Weights of a small GPT-style language model, trained from scratch on English Wikipedia.
Size: width 160, 5 heads of 32, MLP 448 GeGLU.
Architecture: RMSNorm before and after each block, tied embeddings.
MLP neurons of a small language model. Each row is named by its layer, matrix (gate and up: input weights) and neuron, and shows model dimensions 0-159. Each number is 500 + 25 x the weight over its row's rms, rounded and kept within 0 to 999. Numbers have three digits each. A neuron's up and down rows have the sign that makes its largest values positive.
After each neuron's rows, "fires after" lists the tokens most often just before its 100 highest values on Wikipedia text that the model never trained on.

L2.gate102:482537474487504543510514482492451522486535504492524501504532527492518494485465530488474484487511491489510522517508477493517520467500529476487523521454510501490460499499475532509489473525519531442509521534482436479501515484501542546466489501494484497506514431493476508533489515507495512520519539514504522494510505518427498529529489464504518492517534531504500472475455479533532506488519482435530475495517530540455458491515531503486514494541499489521500497538518501484539535551477491
L2.up102:469558493502501509494545522489499534470522517537453470516518500486521496502491528441507468506516493509468526521464491518528557461485538463494465497456518490481478460494464501496465445559545527444491526507483461494513541493489499514464508497449475492510472476485531531501496523518488473512497516489508500543501500504453513511520507456503529490541528526488500455487492524501531537488500529491515466490508526516497477498519516537497493495490519485521500483520492476477473515497453530
fires after: "et", "d", "b", "s", "ed", " N"

L4.gate273:464537476509504501508513531506478468521453496484460522495477454483524539548458478479532501462484530490500553500496463508456463525505502510477521478527482509482469510528485475526519515500489506492502517527482457513474524517485520509548493499489506484489513521507485469520485472492510501483472526479540488460455510507498468506466519525526531519445484457512544495473536507502536481505507472490473518523495526532469522492458434517510514505463482495488487501513471481511453461499487561
L4.up273:477488528503525512517517522510525474519472522507451505501524484490580482473467500487532494513485493514488485487537493505444498530498470499476528509483541517533462528473463459478476546491503498481487491532543501532511498473494510508518526531446563545529511482530493468498522532519486470471527504482518505481480531510496556528482488436496475485495545506511495497513540485494503536513467500486465508482484472469526514517485469497465504482465453476510499508513502540500510482477530515
fires after: " K", ")", " B", ",", " a"

L4.gate46:530510513442501467502489496520513482508535516521472534474446495515500534533506486531515505494503487482526535506487484492500529533531482505489531544481480519487515522547492503483487461463492474515478526477445489502506530492446521482516465508519455499455533505502481456524520496489516521493483492449514533476490537502488498515507477566521529510499489487451484500494460525553506499484515531498471557438511481492509503539511505532523502483470473495482497521529505448481522509495538511
L4.up46:462505493500482537542463520527503520445538479503510474501466494530522483484506488482499506508492495541496484528468512491485463509524536516512466509517506497556464486477486491503485501548495533532481524481514508481484510504529456494556452502479516498477492526514530526486496510532448493494554519488509558525481458554482519508543540521503523481458491499526530515499512531486544501510480509486510463532504493502497448500517458455489478519506496487442487488488481477497555499497497523
fires after: " the", " a", " of", " in", " |"

L5.gate237:473501489497481508509507545509458516552507495495563453525475531476521492527494496492501519511554497522426493446502496475558499515479519473518485484527496516489504490520522524507528469443486504521485488507454491485520535490469522511506530491524488501468487483488526500500529506488482498473462454529491481481475516513514482532529538507484501489487498494492500496514476482485506471525499493508520467433538511516527498445504442467477454504486477485545501502437502481521483510470498487
L5.up237:476485460488438514486524516493513467513465546500484514476505483456477519537529506552492473467489470506509565535532541485525513488507532530509484484503520500522474514500497494485460481470490488541462507513507492481507470531440484478507542445521522497488469498486476473484474492480457505495496490504467491474537476518506477531505478562479493513521530514499526508486501481493544484544497492484523526513494464497475480511507475539528482491497494485489507518461438510471530526475517464
fires after: " ", "s", " Al", " (", "min"

L5.gate442:464522524504545520462486467500497529472490497522478514455480485508521484487514506509501524486481521477548549512508487510533528525485515456498523511507495516498509523500448529548474495515481520475513461498461508472510527557475526504477497543523509541539474474489519519537449526492500508507489502504509498466523500480501483492459480465527466497509506520507515564472472497471504498514482471441464477508537516537495494516504498488532546511469556545483473528515506489514487454541489511
L5.up442:513493495516487497493461492512519487499535514514484530464530487503496463494529469531490512463498510485554537468496503458538487484527492486509476464513521472502507531450482541564508488528484501511549462495509515495547519550491541498494548529508542513553470468517489516526520538499482508513513504487498482465492519517508512517458520508534459484549523512522515568482472491500510500516488458447475507488511508503512512481488498494534507503468529536501485500501430476484524506521522493
fires after: " the", " in", " of", " to", " ", " In"

L4.gate227:519506533512452548480463489487544473489516502493528498518475536537458510510504485478495507539521494457487506475481522517456523496527437491533467508468496497489473483526450516516522490509487454489478515525475482515526473485489499582485524511511500466471509494481534530479516455469539512522517523486524463503487504532424509525472510448514512507537534494476485508511481489494500459456489491482513500463485468477526486488470500505500509516509506500541543514503475519483490488523518499
L4.up227:513490474510456517493479525467529502505520514469502474454498539522504504487514505528470470543528478485471514553494474529487500472476406456499459515492489505490507482500464553482504501525523501525520496487542520552501513471523497458480489504493525466507488523501547506507449490492503543477526533482524501500455510516482473526451459554490492533511486505520495489504514518478499487512495478482501461458511494507498514491531537477512517498467475482527535516475492485469469449485497501
fires after: ".", "n", "us", "y"

L5.gate150:473525493537428492524493474480534514509523494477470444491492495492513497485517469483503478467510479498541476513528482475515527552465519506501520521462494481475512493521489532530538511524498480483535466530511519462459472484459479494512474514460536512505469456437451473472491465493546542495458509497514532535525481467499513502513519530484521466514538505492498478494469490499464472508494469514471515503511482492523484513503499497534504537475452511494517530463499520473523518528498530
L5.up150:469443548535505512527565475493502529496511479523444501475486464483502481452517490518492514524489489487518467502534474465444519515493501548504491525524488489508505521504509508474505492511497519505541517544541483464483474470485500470472495496500474525475490465471511491510500469544533498515513486467504505512463476489499475512487465434496451508505478459544498462479494485477489502505496505506496551497451448510493453470482457503494498519464519488527474512491492498516506485539498459
fires after: " re", " ex", " De", "re", " in"

L4.gate383:524503499527499497549494532515511516509506525484533487497495496503539493515505504449492464520543501494508518527520489513510460472500522495475482505531516532460458484497438501492485467504491519469490456520490460541491483489451517462526489510496478491509517492510520507484521508478475566487494491534526503499511516532502488485510488505505480525516520499514498504512472544492515536546446552521550449502549481476541519437518503505495529531491569499464470511482524546524490496512493478
L4.up383:467515474481492500505489506481540509523573538487505508560485503487575471514503548448491476474545504447496505524528519529541505527486528503485538490487510516476488521452476523479498473492484537526461487517464495497488492480489505481542508509474466466480506480529503485490485493505492505480535458508494504495520492501498535522525501506504515560506550519443482466472504520488503500530496517474522514476490500512499483454499463483523517525491514481521466511491534536498450492485512455
fires after: " ", "-", "\n", " \"", " ("

L4.gate342:529502467500500481492482499507466463528495509564473505457465533542558503539490514511548519497513509516518514484460514531482515461544495515498518540504485531542531512516500503535457480510548497512515485497502494467523476521493503514525482530518524493464442482505484494445468508498469480543488507476487549452507517527476488468471475480516495564562529496508472514507487480496494517490525477507509479515472517471475496482482513511501507503462498511473517508524450496508530522512523533
L4.up342:502496515484507501477498487497487519547484538513503502467500529528504487541509473526539508549491505545504563456473500487502505496520520498528521511501485480482525490502478543470457479543533478482534467530508533492529492523512512479509512537533519488522473518539454483448490483488497469458529502466523529469497512490490523476487504482526481527553515484494525520478451469495505495479482464500545434517487514464516498510459515478515489508457483522472512494534453495459508527521498531
fires after: " the", "\n", " |", " of"

L5.gate213:451495508521476466545498506508507530519539497436443528460465488505480553504461512444482457540490507519523456461491503518459484495472506492512485494529499481490479510466501475478470483511541469498473521496495488514473463537462540534496481507479491481520491511521535470495507490533487495514495507535480497502490519524520479521508482494498513513547525490499499501491510481490481500492529525455518502509487474516553494501465519541458506517537474459528494471471489519480453565504518506
L5.up213:465508515445508520493517503488499497495487486467504494497482519486513469555492478478489460497498529498519506474515470479498490506510464471513501508517521485473474506433500542497507483441527469515515502448510522559488484490528530494509478526496491484492525515508504463497446520527485490457509534530500536500480523535525464475524494491538467499508475497505505498516520515490520498505426518506529557461519476519571458473534512511506473535505487500509483516544477541487504481515519456
fires after: ",", " (", ":", " −", "-", " +"

L2.gate409:510518442512441494473467524480464497505497506557535455519469493497501521509480534485476521551513525490498489499492488491491508470505469517514492511530498522535511481510520470515464518535474472552478520455506471484518475558504514510503506479536521490478494478531530471501485481521550490449482470500531530482497468507475467531512528539475476453502526470464491515554492535512494507522498513505536479479456492504517505494531477508498520474440484479480501504521520529480495472488533519
L2.up409:492534469549506495497494484479509507509479466485522499516490510489510502459510514536494459483517510505490516522485500492531480486517479482511489475518468502496509473530503512508500514555503507486476533494514487508497509465475495532545498485521483460531484477507501478485524475531489473493530507591497544533506478499514501515488548488481507507458554522453480492488478525526485508571507560481454476480523516494522484474469443575517529507485542481486487504530527506481480544491514505
fires after: " 19", "|", " January", " the", ",", "-"

L4.gate191:485525509509513546461486493507457501424509486476460481512514473517512519498575526497498505484538460502518491518504495468477488460522472492478480513541503510511500511469516482498549486538508535441492504492514495495553459467477514503489504506507509487467496466480466498484517508534503527490534529500488491523560489514523516506497500486530522475468498503494487525488510508539526505535497472512510535512486540498498482481501493519493504544522525492520489476567474528483565472444525474
L4.up191:459528506486523532472510492484530470477512485477440493554554499476476523484511475515532475550532476444482465505482483503473479508522467511498490518503443504512488529482509502473496506496469498492528529522477539467531473488506528501499489481501507495455473513489502504507470477500438478467501512502527468490488505507488490535474516451503477512514486520509472531466526483497542504524486520503501514546540494471503514464502498433513472453483505488537492460507479489498488471506429508
fires after: "d", "e", "b", " E", " d", " K"

L4.gate172:514482491500506437529487509535508519479476484524480556511523518491478497497542505464503464570518492503512486485492467512482557461519519501480481515495514546482506484510457499476476526503483454519443550502528551512497502500521490499544499470520512513515483489524505439497478501448517476507482548509520505514485513526480505488524506448465474537517517529489515510499519550485497484520503506501504460495490508490509483503537522498484459459541447474468493503495506506543472521479492481
L4.up172:554486520467495524531521463523549493456447502493503499484484492487489526483468507511503447485490470524496540503529480548508482466519505488495505459530494467531494473503481533487501469461507481532506497526499449489530480529515531525508502528462492468491528487486510507506484503489449487491494511499490521514453511456518481543502513496484512510498530514521533471468460491486512496491513529430483545483481551519480473486483505491548540528467495487501501520482506478529519490574511505
fires after: " 19", " 18", "14", " 17", " 14"

L5.gate224:510488488467490514516496493529485495532537469503505491466469511461533479548518503487492470518522481514483529501500510482472478489549548459496482494516506490467464538498472508454483497518474495538438519506489465483466449504477518518508505527498516507500486475510539476523523486501538499504517494509543491504497526515541511489521531524527506469493502534455522503509506490484503460521490483536518499472488523529555516528482487512518583489446481453467470492531509476520467484532475538
L5.up224:529492502511482513525486507481531496490540514508485509483536452480519536526482484475460482504468562532477504493474491458493465506440526473541505477548502517522467482501490480503507525515478540508479517550521475477459494489517457537495482500528516461482495479484503542536454520495492455488488514472527495502473497495507474500510487480494508472511489513478546486491537510523508506500496503488548430569507492507525501533539473542479546485483516519474458476493518505494507505526495518
fires after: " ", " B", " N", " P", " R", " K"

L5.gate125:497499523459517480473481470476512551474492499479484482525504503535486476475529437483514503509460450526509491490530507449479537546511481478461527501484510485463487530535515501455507556522509477483440450472486517512527489514512511491492556478531488463507510513475518535504533507467515517496500518492459515499516494480468510513523473495504485519472484469481500529485540511494546512464497549500510489514473498535507473537500509487429495552525525467515491510527490494506494518496521504
L5.up125:526510495528460543487466502444460523524496471521486510478500515531491558476512476551510506510457517509513502490489501537485487513447474503445483479467512481506471490482472535503526508470515501503503558507505500501522487548499465492491541519513494481506511509490556541474503504477471493525513494460488462519493520525502507499521494541506484485545473494519496487471507487528504487494467541472544503515510472489491471529496463488450486471483503503527487515439485524446488509480448463
fires after: ".", "n", "ting", "is"

L4.gate203:518486504475515467509518512447455506535531494550538527507466494500451515474501483485462501491516480516480566458506481535487541503501496501448484482427537459490533493504485480466495529495526487479491500468496494509487513489507496479540515534505485521509490513489495492542548480510486541502514478470506488496531527505471460505501531517498526500522461482532516553470462497510534459476491489476528483501523460536513488513523501486544507500493489516548527511522491566514485504510494502
L4.up203:523512499513523443558531547505489518480487494522524506505495514491494530499449440448510554495466515500515500504490466520525507495482507544535455511517534520445483490526529476483503467484499518520502516509522498519473484482488463516495491468455544503512470513474483496486555561468482531524500548472524454522546514492492493431516513487490513475524503506517518484459516477488509499501477529505499505540514491452486493485526527479509492502493494484493520490496516486554526492470503499
fires after: " the", " a", " m", " The", " And"

L4.gate86:447532476501455482522480570446512507481481481529477515464489528484515486500472528476493483503494536520515505492493476553486534476459491488487513524518512517498484471485507485497492516524471477509507515520530493494508514484535512496526476483492513467515459440542550458531509503522498512509543585489514496503456471516483524519508516510504474521531492544516521469534484505506480501500531527470508495485449519540468509487519494493520439465491502493488505503518509457540495510501476524
L4.up86:500493497470480522507485497468503474473485518554532490517514472427473471492529509526444441493509527530481477459510470522471530483470488482564533458493508506493524508506480488529513466483485486491506491521526523469508511519545498456495488498483514539537490524497486507505507495462521487498557476527518474468520494531463489519502522464521475503530520533453512521514533514482457536524568537502473494496505537492506473517496498476506517483489510504493522499518524478466479532513524472
fires after: " 19", " January", " July"

L5.gate75:529437500493418500533486505512468544503502497482519534557469542492494511490528481501521516443497483488490520517474501486534501490479484514516532472514495510492491494513488526522474488507484491470460538482522517529526486534482492516475486513451443504515521521466530467469523465469492513492498496475520484500535511504513529450487493511477498476509470494512462475486500535476503497486483538514548490540521504504494472471510465534463496555484532527521495531515520524511445480530474500
L5.up75:531445502511467507507520507536551486526476532498492529548523541495519475527496534468429545521481503516509511523478542506534489455484452457512518494485508504435563490508485482498506508537468489477454489490493491524526484483486517501472495500515497527485496514516531505453487508479483491496487468481488494493495488490523518499517486499474491464482479528503488479459513535503471533472500525539490496490460507460491505500516493520483513532486562515512523477480519506505480473466431471
fires after: " ", "S", "c", " c", "or", "-"